python train.py --d_model=160 --n_kv_head=1 --rope_fraction=1.0 --attn_scale=0.177 --bias="none" --tie_embeddings=false --parallel_block=true --optimizer="muon_variant" --lr=0.00114 --beta1=0.93 --lr_head=0.00449 --warmup_steps=200 --decay_shape="linear"
MLP neurons of a small language model. Each row is named by its layer, matrix (gate and up: input weights) and neuron, and shows model dimensions 16-111. Each number is 500 + 40 x the weight over its row's rms, rounded and kept within 0 to 999. Numbers have three digits each. A neuron's up and down rows have the sign that makes its largest values positive.
After each neuron's rows, "fires on" lists the tokens most often at its 100 highest values on Wikipedia text that the model never trained on.

L7.gate1:473421532495518458533441464487499466526504463480542503474433503511513459478432431495496476445494467515465518515559516543511531511499479493563541542589553581450559510434503511550494452488472512487473508542517489518549560502487526529461532460461481501509489531415495544541415493487520542561
L7.up1:504426515495496539449457509502516572526481539541491522493534487492542581479509513493503458499526503403482455502440570528555532505458523572481548494623517556477501458485442478489460495473427471510512448441449509476438495498523417526508554515470564484557470540514557512515478518434497463533
fires on: " ", "–"

L10.gate147:471360574529515546495508575490433462530478501471497610553536558492483520452454520453493571444476511502521436534552543468483468499489553510511482437462562525466523484479566470516481506462582449549486510536511507476552526551483508475562490570411507488538546530471456434454460521465513583488
L10.up147:474497454482433531432409532489569409575448545522440486569530483484546556460421507414555506518510507520495502472418607514470515523506537501536478483459489530455495509491541522561521519511558461496487473545503511538520568459471495442565432566441513506497497459463517466488508504471510521546
fires on: "-", " un", " out"

L7.gate126:444547486515531512412555517468478486529509513506517465549536437509546439493460555478484539500547509474508448535476635502514530548573503514418551502559561504509530554468485498549488476537564509493550474469514507532479537418555439487512523529480495538517497526476529565447445491472458519506
L7.up126:504521557434443481496437572527512499535459419456536578572530556525499465496493489463476447504490547510399544486494475538504485551530476568489502461484503485515457468483457475460468514484511469490511450535471452501425484504422488480505511499446511452569559535557479579492527515489617434467
fires on: " comp", "gu", " be", " Comp", " Gu"

L5.gate202:449571466590505494517539420500442527523460512545451483504430490454491502500510493475568459435530438476536533458456506482506499458489446519454415520521439525514515446516497533522407521533540497469429488534430449508505559515522456520462567536436515468421514511507431513536484489544592457444
L5.up202:503510504518532497468469541506477459486505484519452527597493512500487462468447472460532451464516550487452477499486556462632413462429503451504485475415547479532442474475493535482471529475608458524489498533500582477507503492532461530459504523455569551493576500536506463489593402446448499487
fires on: " |", ",", "ist", "at", ":"

L5.gate120:492557452512532509484485506510580526497525483505502530553460499439477475476465579505562566457554496432479532505543541494521493572543476532439519534544521533432527470517512463560471463521507522512561544433569464513437509484530474467497457538447532481503511436535530528465445542540472481501
L5.up120:408463516509443516586480488453487500575465564529444538503567536510501493466493519495475540427554583505515512473517536473471494523488454487473465563522443512476564462534389517631456479481549542463533563484547490476474584486542501514550491512494446519442556498504536476504474478573467519456
fires on: "k", "'", "z", "d", " m"

L2.gate142:574506511486528514467465519425526438516503525426466474512489575508510455486556443454527562565507462504527476445580520497514471521481514493492541528494467516586548499511457434493479538410367478482543505500457448509535464481493501562479464496528521499527522485434517515502587479472567532480
L2.up142:456521413529558502469466496545478515513482447526436458455438460469552576544607492499520509596511503456509518504587474525543579544476437459445544484476468509577499434436471542479473451494515549537544452509472467480494523470505437469487495472474500519454473518536566524559502532492481518427
fires on: " =", " to"

L5.gate54:461499558440524518575494506464501474535552454535423471436512559511526494462516530508470472462572516484510506477462562485517530495566516475474502539534550494567482485516470613487453464428565440549569503481482519542543497485526499490586519548523530426497559516425518571503500531463433513382
L5.up54:537499497469504505438491522493558444490474504505521504516501431513459490462429588528457407481524521505447478503536545413488512493466538515450488438516511513483499523513486566530449439526533471535494450489472483476545494482502488479501537525496493543551505520537628522449494471492421540559
fires on: ",", " that", " whom"

L9.gate194:537470474513422508527492499482467491520572504475525591481549506501556578487452480518544541523519430541566444502536603484484507514534445477519536529508553587529441512540500559445462554554467483470506447502488575459587468417519474483428486538470480480538468551487495527477497482479411500439
L9.up194:508454514519477485472543526462567528528511506501580484484595523491565556483488452483524574474453445482523505486535524449519487495540452542479479610477523452487466452521518427510526492556511424484492440483510514439524401426559456481532534529449548491465507513491507469453509503544500568479
fires on: "-", " Le", " &", "–", "ssel", " de"

L9.gate238:588514539567503528574475510507484440462472497509476573523535471563481478541355531540519500513466496537513481449500574471474498403506525475508514490506545483466495465473491553463469496479483441530509485556512438455445566500530471484461525599528556512515556407532441597538472419528456481503
L9.up238:545495546471476488560503523494445521514516487456460461506520528453550508462485433550473516458478530506509450556489523434523568534464529514517580486526499495478543537562512436393478436500507548530419599479447518530490484497515523396467438537465463501419506538426515442524474514477505518519
fires on: ".", "ed", "d", "al", "9"

L7.gate297:500476503437507476501511438484524505484502460521474453473486501503493563472439556546458510561477506618523413438497451461513563435488551603484497490540496505546479499557499503480490503471511465473496514476433541516499468470474533553453540478539586527514546490548446440521568454508504506558
L7.up297:549448611543534522515567507472522493480575487480516609531528557565483509496542508551477459499472381516513515498529510486469485463427518530483461539475575497491522513534464511489461463512463539434523496564558459468514493509459458560544379494503483533474524534491581492492497502524542484452
fires on: " "

L2.gate293:495451477591464531531488617459450480519510563473489474470498505527499521468469497487493567510502516592506465524495410471566511467511498451522483535458446517460572497519503440562498503571466513446600489548521479529496449490521528511447391526523418501486487462463569508516452421407530524516
L2.up293:481605535508508533512562516544518524450560476453475535456478573551472483443485482415484518469525470469573406537462510504524603505506548537512557541451567480525457506531547472476533453457439523528503473469508586481518464511451519476591473495440511510496523552524507536495499535550530449512
fires on: " =", " to", "ly", " not", " also", " remains"

L9.gate141:511427522550523496491430514486462502499470474533479532533539506496515501404526494454501554583430467515494441536509475490520442458493522482470467522438556483425519518521545504557492519563564522530487553497516549474419507459532500534567472530517532463463547485498416546426542442464522468505
L9.up141:537507433478437553546580535484422460496470540561522504508527410470511573508470517498514543501501523539437449574482468541428461478466507435509495529529521537519557484464536520498490502502518512521505501467454532501522511429473447511460523482471455457547584465473433498539512478423538563510
fires on: " ", " War", "-", "1", ":"

L2.gate132:473564467511520580603482508504539593549491451521567472562497488558500507475506489584501471426559474480543450541563488542501561487505480501546460508471448558492561483502474485465455534498494548428535477471475552534555488524435465487527513477483473546456564460556475521442459517481490480456
L2.up132:561487526464517442374483501467505487490552485557485540523477520435459484487488497481551454453467539507440508542515481534509457466564501447527565547484486503469508550426445550501496550541561514489518539501523531495459521448513490487489557502491553506477478420428475458460459544530516494541
fires on: "I", " I", " Grand", "it", "It", "|"

L2.gate16:506540496506542507514527546476505442485502460483551484531487490480544546506481477515513518449460551519493530517430548464549457454486520550482454560566472480514497516429496525471496473580558486539503519546506480554496451498482517563518600500481532506472491566513418508607508509469502475536
L2.up16:602511435451512453448521520550429521438462534525496615573494546481549495475472501495469554501481488423486488540541455472475504548546589433524469486528445453433504552465433521479512562459482476421473500552497551482526536505542521480503539546522437521449460567451488518498543491494544524477
fires on: "\n", " |", ":", " comp"

L9.gate57:495566556480467544504549498447477552527493469497551462525539529561532516578545497528529502471491434416518492454466530485473573558520522476498502498460498511531541550585542569550451487522609526495487495416486516519556528474550454462465523572471567435471445481531417501495545472478513485451
L9.up57:455529492471495503442454509411586494488524520544417468503466552513594466438402516589477475510519447538502531524400532499543534480462520492484516486578530461473489477533517492575492445458491536479499515548454574500444512506467519525495510532543498551490525553496495479515456526473448510534
fires on: ","

L6.gate262:446436567538527560525492474486481472542519537481492477523506512465546529463512522503552525509440509536524379424523569505553503508516483541487487465510464483494474477539442531430472455585440506526571415430465479522477488452461496561455468521454538487496463510526470471474484531538416486580
L6.up262:491493505453432474502470489469617501527568580592525375453489449487563498510564501482461505493511519510488447518481502427473459525603465507463536530426499498456480520547540407466554498526496519512509472469547523515530439522522454488552526435529519501481494512535501488494506484566512543474
fires on: "-", " ", "–"

L9.gate34:455536567491419464537491498540496489552435536497507551472504490557489513601469466537549534498507510471470522405509557497494564495482485477545460499561567487469498541493500459540459525457508463519561517571478456519549464531529487492496570563530457431465461505488522487504418517511398482589
L9.up34:596414498484466493474561501540470559520520458494558426514502533504511522459509518589523561519533559503471453474496519519508490458510497457509546502519407414442408449504550470553488489487553482571466469415551517513445473537498497464489461544511545506508558474473488499549425531530470487505
fires on: ".", "\"", " Don", "on", " Dave", "ed"

L2.gate50:573506519524507558503491444457540513518475473520486495463515519447552506539531464559523400513480582493468542513537464480539475545457490492508514505524506515398565515495511513426532488438573482468469538554494445496538556473467539591455531505443474491551444463492448505522481537455477562587
L2.up50:482458548537418512500537476527442489478537514467496477505512388543538494486461467458500482481497542525525578515538487449368525538483430449522551476433468475570493579499521494473608543456494513460462534484588483449518587525510460562509547474421522529504546473514545487512494503484537482509
fires on: "C", "G", "K", "S", "T", "A"

L7.gate275:494613481613493474542386473499535445473466528455507402428511496517454516527517502502477418487551506517496456484506531474511525482473496507486486493522512473531477533531439484539546505510524569463462467581467476434474507531480525498488470507493479426437448501463511523479497518547557509549
L7.up275:428482554454485589405544517489468593548537485446515506468488477470454522454459467468429548463534433518488474521462466458548578508501535486494443466498489535449465417542571535469516506534478544537487467471464463504431418486422435479511501423478491507421488567500512557482532418496533466513
fires on: "s", "%", " =", " also", " pair", "ir"

L5.gate148:485511416444544507482525478430452533573432505557532508513539485547476473493493487440502478493467427527515478572503492410481536531549502521512502489551513545527522500455451525505505536554544456428549445464512452463463525507566437451462436478526478519578480488509491457530511485455465549514
L5.up148:485519484459468493434434453532496460466470536467448531436519465498469487539508541400444468488494511476500551449488518556506539503524463468442426480502544472511481464484520473498579514448469406436482436583473452551527558486504522525498515564532544577441547502458557552486481519507456486510
fires on: "il", "al", "chi", "ol", "л", "к"

L6.gate181:501548536569454482510620443444471543591499497525480549485546454450561468499468412509453518507518490556509521540481525508518534529541506499505517510543570467479463505473598500496520573497550600520495476504537554517479475446481534482532455525430541483437507483556443551455445485524550552517
L6.up181:469589521474556570569577562546510438468491470484511554473494519503536438521541491574519514501530570503503419586472463483469419495548550483467477554468503547438429486489506544588468541554490486481510498485449472573480537539505497516528491537452432450446524498523491400550488545453452434469
fires on: "\n", ":", "e", " as", "in"

L10.gate280:552400513551522450533471547498551445539502555572525531496566490475499516468526507516512509506518467539514581479530551464443506476460508595516483501500470519469504471467482492548548472546540513410425485506531480513527493492579605527497499493455523475469487511455374507514524485507558476613
L10.up280:450535570529539459485501488473535450501514567496515558539564508459476540493539486514550513566591545557492550531496521530428521500516498469562488452533447465486498505458434521503519518460484490535441504537524541508469496432540520532470563469463505508525520511525552524478473527484498544571
fires on: "-", " ", "–"

L5.gate163:566532542509519520472578521464476477540484528501408519525529612554462484492472419522554533451520465516501447485471506581506555496487497510554469541482473515600546538558488418494448453442507488506509441476509452555523514404553489539543526451537593585492523497498493458460566500554536452508
L5.up163:467520445444543463512533461521496464469473467575394531473477440480443508469456473477504489517530445451481488531446473526495457453505473487601576493506485546539513490481460496541471586528501474504437461512522566546511460511508513549495587553610523562492522488520458470508459526495533529477
fires on: " one", " as", ",", "e"

L2.gate298:501584578581548514513464495489558460467521521495499444424539540483515493470565447542530491516549472597457450491579485482474578558472489556445449564477520497576537502545442503545531396457533493568473453447517477447442474535451558510487560557497474428520506438500520485524497545465539515517
L2.up298:535478559502484509523552445508450490433504456547564461452501496496456470500497468542520477509546461487516435555575526493549521545467490591409507464542491494540501530508579449566470543541473511515530473508501538479501511535504500519434559519508475480542534475475516477506542524509450495499
fires on: " =", " that"

L10.gate83:483525483438573498508508539457528478554554555475484488567552453501492582566458529609494440497516477527475396415477452458511535520496473522412454445496483510525480510485512541494534529447498490582475494475433511535528556502492451487499499455506611475530536519512493478483518514536516488458
L10.up83:531535540435537515454522564461565517589453473442440534542496536498484500549529464554459484469469443485452517454491436547564550531479475493526508516453515443480533487451509478492503505469543538540408505461475530517478551429513533506547458511469569477478505443533458557486496456500486442496
fires on: " ", "0", " re", "5"

L7.gate294:517512510436556513569530476588437499466492504521484484458569496487427472516462471618477511509502455464454525470457500474447452537534488540523427491444511544511453506427458514560520436550551532516480462394470463527496462440475491510538434489416536503480507485521482448474455541553500435526
L7.up294:550530557505498517553508434478517529512426488488506536501476484459478474471570476507520521432485526518523503527526456519422547535541519484512494506471524493482435440518489572505433518520603609481469498453399504494484480441471515491400506510485514502532467507442485502542461450520494522460
fires on: "u", "il", "in", "os", "id", "ult"

L2.gate206:520543404466500509480527513453537534468399468464520507511433459438508521528416523444438538556460526497560457400520606517493534523464575541478480545518488454453456524480567459524527484535552530434445539519499459489502473434488520470461481487566542410445527546464496469477395528488567541512
L2.up206:478528470527404498487577533484535550512526495550538501493520524547444453498466510503488450491396481519480482530480454497466543482433500528476468542442440533520529448449470536456523595543549492594448499478545492528423573470450576418517501469536512495394566502541501536520518509451478477403
fires on: " Fe", " Wa", " character", " role", " story"

L7.gate304:530503510555523467436490518450476480580553468538491578536532552503515476603562497516549534495488523544542482550472449446545456537549476521465546512525495482501498456562521535474471446537519471477480539458456463506492489496439538528482490459451536453419490589622470527568465450487427428556
L7.up304:506547494469529560541493536555511597571521546554528521592522515466577539534446494466539472496554607475528514510456502520464490494483537520545470457547460518496538545481466502441570459491544416455609549521476440537534429401479489401515547507498512448508603510552467521519470501549494526539
fires on: "\n", " and", "1", " |", "2", " to"

L6.gate46:563479541494418475487463508394478447509528556457582467490532517570503478578539456561528563549518463500523471475496532449508506522475386500490563521516405515532473476523445560526514468443450476469449469459477508495467490478543535527499440478462572461492539471525503551512471427505441436525
L6.up46:510438517521490482475552491479545434516523472577465576525535516503470454543464544538481531516472535420516542525453469476448404515508428479449571475521472549474477437533490574545444498466493519541453447521451522435519536497485507546511514487434540500423538570543423473533462493452465517549
fires on: " On", "On", " on", " –", "born", " to"

L7.gate244:532463506528538473454451512508486624556473509503522428448469519565444476603508503504481503512500476509515526491488446463502433370463477530432513509498458524475439535562552472497499479556518481488511495523476498518529487453560488513513512494503528533533449502520494510480511528550485580494
L7.up244:550410490497598481597428512492448512545438413466518478493541471500494479550562505472432508507466489467531492550563496510549449461544471467526524424512480485477555463477505487468468498545552505547511502506437554466574516453454488481530460464510488460557479535529510473576482564515457481518
fires on: " to", " from", " with", " ", "pon"

L7.gate257:538412431505489530476517487491531511520515504534416614471428499537522503500491502438515517457489440581496450454541573502559491525506441480497484502458470533466464501531482485436567552459512419501460424541486517432550526483541485488446525504506516503507492496487499543531449509488519490465
L7.up257:486498484509555547438461458480499530464488453492443527581564462536506475540539533462450591459463533494478539441530483463466474434438508486437502419418553511488489461518562593477536534402565555494553510553474471472491473540503510485475513469455474472564444518508461474582516519500439547467
fires on: " of", " and", " for", " to", " pro"

L7.gate316:504474515498469508544508507450504420557497447434426468457515486475530536451533526502562498486579498523516450582543532524462526481466499532475483470487508499543528452514505506523455494540494450502515517394539485503424537424418478533521422507543543500544567521463450475544473422478474540568
L7.up316:483425568527542522470497508567546551480541458565501582483442385487521445526559502464492449456504509482502575595484495473474487511523508517489454565469459490441469486492497512504471511523550477512533491491499500434483479486564488439495470524499517525538489551513462485558465423486455476443
fires on: "-", "en", "ten", "ge", "bi"

L2.gate226:468507475525478551468529515480528548467535466540570556486488451429469548546505491534542422499490523547470576536498472470500531547511433469493474501532455496505561427578473484441519543545502492412437551464430503502538531446495407500512505497437418466454450457542454417530501444491529545482
L2.up226:532485513510466564489521542540464552499527433505524549525449466416575514525555489408504468553490583526477509512587487465548513494511400442444519503483506504448578477488488454456517463562491488394450483522538489538522529431478499446487555559498519477509523498467512445469558476482513510507
fires on: "″", "AL", "G", "N", "C", "H"

L7.gate245:505571509491566468514499415472515479488528557580509466461533503572500519510601477425488528486499549476515481509491550472481518468475521470493432486486531474463536491420546461526518525514511547441439541451516446521553452470419469478502513489430551488533563528564493529466550520515516486498
L7.up245:455546500491511504498479476449511468441546523459508506536480552559498524458597450484519420521505469519531432488552575402478470469528565530538429439530532471464582592442562482530399408547486481492520502457487514483515483438449482478525476489514479527507539473470506481471518530513559565502
fires on: ":", " |", " was", " is", " were"

L5.gate217:515555506463506485502507433486500460494501492436479468593565508524573531541556523532511496535522483526511439519441474499546463494551460539541493483511455478500520546500509524533510505440604494485519455478462513585584405449534482448475514505469448524422511549478481484520503476500495557498
L5.up217:480506591491492509535513406489487452436511482469419482501487498527507527537538527550513447493476473512511468545462450424451463461559543512510472461512467496491482569487547495536449460465521492541556484467470543542547449507587436469504565440533426504463418570448428463549510486503492528420
fires on: "=", ")", "\"", "\n", ":"

L2.gate48:456454486524569497489550523443470538496524555452522562544491473514503423527482533516509542503490513386522497467456479469498535516484511518466518521595508501492468491527429537559489402463489543458435468523519529456525479498523528478576422593535430494513526570455543414548525456577544535540
L2.up48:541523566472524462549566494450501454432536544483537529507396529530446502489519559436532500435437533463554563449450443523445501510516585523506459509558495488468517535502510449553531484459485539427412505493486450481537467499544514564515472486525481492485576550445555471508483503578480447538
fires on: "\n", " of", " ==", ":", " single", " ="

L6.gate193:534574512496553490473422453515399507543533535424519488513482519445501524489504459550463488493468517530504462504570593459489487464581496527492546608476514507482528457478458541566470474493558463460494526503416458532501501560487444525515527516523503485502446478470446550545539506540515497459
L6.up193:585490518435562548499457558478490506481464582494541534505428448463567519451464529494572499455531495472483479514489567488571497502541505534533379522448536571561460529533463476451448484442529454554525518479517454549458504467490505493488538470545549489503491452499497507528527465447497476505
fires on: ",", "'", "0", "n"

L5.gate71:479481512493476504569514507497465512571510522502552457453510495477526512546536572462460464525415530519472507443478519561512453476506545490514473460528593559463423480496557464511458445527514451502465492472528543485451581505479517536523493537544527516496480581498410553489436432483578482448
L5.up71:492497529532499492550521499451496552492546513543580436489471454529516495440419512459423499525501475454541467584469502535547485455487506429467587431497600504577513448529571462557452464513550492501463516500501446533451503466435483492495469493486496490471513493498542515399529407544497507499
fires on: " |", ":", " ", " be"

L7.gate119:492575391547498473526510507496505445462563495522435429500493521517548477542519593502483490535565488433475512453506487419503545459492605508529460514559569472440471500552452531476520439461523525441466438451557453518526468486515461491543447481463523455576527491541496489434490486446449455517
L7.up119:444489501468525509449480455457564551541514476527472498499535469496550475641475571489437544502564405466566399573472523455506498493545485512503461496555521475475616516518479476557546457455496520544527514412476513560515474470515476379491446564468488486519509531480528517470480500485468477540
fires on: " |", ":", " as", "im", " or"

L6.gate65:438524499557495505511529517516570445544569459477475482543543490470527438467475503514426556586481472496557477560523510547552511570511580484485550500528552522464483460486420543497506502521492527488468526505446520506592508493532514570485452481464575475508484474506516599521532541558434519522
L6.up65:534492503481537519517515505423516471499473513545499504551484479589493459437534458546475540537522513513545488548451491533514555496569464491426488561521469489571508507515433552431530463521517477542539474598483503403505448518562470458570458508415546505493411509451443560528525528495503435471
fires on: " to", " |", " for", " until", "He"

L6.gate72:579527498478605481517495591492515487503521417522520511481550492515565477476466527563439502514441541465467480456491476502536419559478449446510487514444476520468533432517500489424421461472566523439494529557483473490427512446470489488549465510437548473567534504477465493484478477465528512474
L6.up72:510547545510521507508500510524431518535475483557453571452421499470410576449546479533529544550491522572537484457482555508503465467546437546512419475509465434445424502530463516529447528494555527485510535508552503437500527465480466480528537537400485516469544525502516453515440488486446441400
fires on: "'", "u", ")", " selected"

L7.gate45:530487479558530507580494504521459399507596455516462473436554516444507507485450550472456537493464452476445414517467521565535452539449496539573529479489542575512485441463518509513504481503512534496510510499498517533555535471513551463565495411516607570485456526538522477481540497505491482572
L7.up45:477467519499499522595513508468529507457603498503507537493476473534500572491528478476479553495514482518478585457507483519492542475578517539530468462404532542520427523522513470517495516440485475530446379545494502537467501534471553407484562496452539474456489535492486501524543550525534528449
fires on: " ", "-"

L7.gate276:449493503492482456531560463425514441492508461563562463509558555502456503545430551418520539533425545465529523494512541463547436479481520495504476468515560484396468491448465499443441602456475470530517503570526494551507453486529514516461493547430538442514529527475490421525457526502561509454
L7.up276:503531548453485489449467521458555473468487517493599470499529592506544529494538493565512547460504500492540422483469522520478424429469485506481453445530510478483477550467476489468529513446488466521420477525524445564544429526500439511462445465484488488502508442520536474544468470511581514500
fires on: "la", "ru", "ri", "ro", " Bri", "n"

L5.gate136:557507551550518525524519463493478554493501496580526543457527517528542490523460528426473479464535598495450492505484460468480521533467538616511485572548489470469573543541472512457529537492526540517511514569513460491507535459501431466501534499463458530478508527565477451416449538514512496538
L5.up136:501490548529477524469511587501528483543531528470454466562503528534508545494532490476438503474552570472474379437503475498446557491564481452443477510558448490555497464582483531459554425485464553506430511473472481452510527483493477536495508522479477498476526562459443457488513563565438457572
fires on: "s", "er", "ol"

L2.gate126:432474521457453508478513418478455555589517507476491497528510414489431460571536543546451418436475447468473423535531521501500465529564534482509498511485437486495446502522471543514465505454510393512541467450490573531441401527551485564521568528526510492478460450503512495544517484496523531533
L2.up126:488454506525468491454517428503455436530569513507471508508526430512485500527481465490471543474493517425557493506511445474522451511499470553470563460529511436531455481522583527513544399473477515462473462513515514529499441523531476498461503509535398513480527466464444487573508579509507450513
fires on: "\n", ")", ":", " →"

L7.gate196:581483518472477459545462489454498460543491491477568475454506553514543446454447426530520517504498471462471479480483475507481544521544477547414507499424463520572512462500509514537509391524473463469498477556467502591495481477593464513511457487476583499464513546472519495547540484496480516520
L7.up196:530541511521458526527542474429489466442582488510538462517446544504498487422477525495468457501504488479531461479448462518543516572540470521470524514523601529516583473467637591506431533460540490485542464549436479499431441522527499508542492496511579490481440512445488443507510490502430544529
fires on: ",", " had", " With", "il", "mo", " having"

L2.gate253:485533528530494451505439583485502557481478500465522500520480489499526400463485483511463486530430447483556514489476467511551478516507513492508531530502514496440495545476540490590532469505533501504455510526496549444459446543601516514466419524488469485521469504507584450532503493511561452514
L2.up253:528494459581543510527509540490509528462479493514544564489457439510491532603435489452481556530504502449529473551577466472483501497483457459481543448543550509453445493538519459437517404545519452451473534416503573419483497483475539472473478432469372536484445472520536521574515439494458414479
fires on: " of", " to", " +", " =", " into", " within"

L6.gate67:513512534532566456510503532456448439542460426487522494491431455521521497482495458426402520524521505519485499544510524488560594445452524524505519458549456506487546520497520505533554509470483562521514501595571524560535512500526504538454515555423506532503480490482552531454459410602482528543
L6.up67:473533455503548542410435539561464569509521424547439387455470475549586520419501509467446518553509504448472481482502535575571487560500474420452528488457468569480526490527438464513447517489506531537566522493523504426531498486489482524503510533506492539537491494516476517419465492539462539557
fires on: "s", "d", "r", " due", "er", " medalist"

L9.gate128:609574422530485480509478472490476542512509385554528560442486453506513569488481508533442494457541562524571456540467466446416473536484445513509458511518513530580568522469508564489545508511437463507391458457557499470536470501461512505526503500444506534501482416488515499510402517484544495540
L9.up128:473586513595508501463494472538451466537557514575484515447562511570522485447457568505556480496502522491451500568477425507478522565536490508530497508493443573513601502550475473484496466442519523467456456479505498434529521522517512546550475516505511535559510399470518514526507493512509465518
fires on: "K", "y", "M", "B", "s"

L2.gate241:492534473503512414550503626464524576454477472543550487549504537506530469495468434501539442474436483446443536516476465508543454466519549553549488448527520479456468550469482468529461478514543480482544540439508538502503494480560542471545470451460565474485515501543520450491405546505466550540
L2.up241:434549487507514456573441510523472559501487524505477478526491441522542475489446432523518511530428417504482522494483468467440472450548487479499492484577540485403445517527490465512541410490515396589490417456464520530458551509531463484463435464501538500553456481513559478514431501526449453475
fires on: " of", " from", " −", " /", " to"

L6.gate160:388562461515535498490533476421532485527478479526488485567459579524505538448500462487483464494473468513530469444590441438540493483534526488500425515521562495524478470457496583509481579446574554488465459514547492497533524487464524477529501446535505505532505442544479464534458454485400481520
L6.up160:435505499508433557463520469412541476407490497497562540493495503547543504539503512501447494505495497447529582499477448499505487549495491502491463458570528501497470523515470500451507494471540523417512438507459502486543517440493522556533513484505506519586491491465473456458506491460500485485
fires on: " Al", "al", "ol", "Al"

L5.gate5:494527529487456533521560540470512434455527544625479456471512498538508526497569467627550459465506551574547504429525541525499473493545589565456467488497472513568536511526481521494461559443550481486595511444536457483495485469523412526496482501507553477436548492470519544488464479490512505532
L5.up5:565396498424415498578496536454550511511487491561462418516502493532451466523516472537535491513467575521543490496436562519482503491539474448483557506464483501506477529460499517478505487520547464499561532395479513436448479506504443520483520529519432507476486541443517549508479451498449502460
fires on: " –", "-", " as", ","

L7.gate15:502494455463474475521527498449558497612468542440465443474502487537483502490430477513523551515546408546490483535519494469549487348545522526509506497487477496479477454509528535569552583427493505487464480469540457551509505487482513516512530571423429481454453487503498462486560406534512477506
L7.up15:441484436510536477499543477449441492474511435604401508502517431458488500510479510510496516499524446460524529487529497476561459451488471473485504533505495457476543485542461480449535543472445524514562483499505583522471558544475534506539461584488525460544446528507498473574523500502504509486
fires on: " and", " by", " in", "s", " at", ","

L9.gate218:575503500570568506509508417478502460457535568526485557488554511492462492543469485545519512482516491499385521506524516472464494423469523509488557597551524451509544481526500493531481541496600566457458454484508491528517511536550441497448482480477503471493525542550493477490582509499478505496
L9.up218:429448475465440495521549549483510500430449502530514515478482551579545549516506512490477530471518488526432458498563551514489547434468500508489518488528487454516562448526529526512527477451527622478494582461456489511449493561503411474498467496538490460494549446481511494487462573540448540508
fires on: "d", "h", "j", "k", "c", "st"

L10.gate278:467497419541471436511479534558481515582565518473528525495480501480454437441396521489487433446516461480435497515542550466444543462460535476507520481556512576435503503515484463503506481444534549552479469568556504496532457450457452482515523466430530527545574516523506508491466449559477524510
L10.up278:494547451555539518439484464551515438468578466444519456515458522489505548447438583523472450497488484468439459550503471500517525484543539441525470482590475497495540470554517477512525448483469575490486518543482447459480504528464493439542527412441505468490548491523445443411551535489498497555
fires on: "s", "j", " S", "r"

L7.gate167:416561488481419438568459431551504443467536555501455451465496588489475490444430510471480479555478430533586415513470493508465497518493477486579489501509566462516503501484499526439500538486495553439578506487580536553539532436516461597495526500469513484469553477485506492432512566560540532512
L7.up167:424432516565485467514483451479535526471496525517459561526499558434499503533534528476463534459517500499506499380516536438541493452453490450457498516511527543478547494512509479502530537512463561418444437483509514467532552506521501468549431511447411499468459503489521430433440505493443505450
fires on: " and", "-", ",", " or", "ly", " very"

L7.gate253:486418494554535476550482523498495479534494543538561539506520502453488492572488498448545507457432587518426519464526447468534547515513517571482535490499452451516518481453487507463472531483508543472455448473538474530496468442550422549469529536532533429538534438540506415430550492549504505484
L7.up253:520424488467420434512525507529530500488468489564476594470486483491499522537460526422543465432485540424543451457512433527501494476506458498522433500521471517525488499529450533589486474589528485436513428538447520446460562578544468478495530503552524474425557521481549430548516505523603531509
fires on: "′", " of", "k", "'", "h", " and"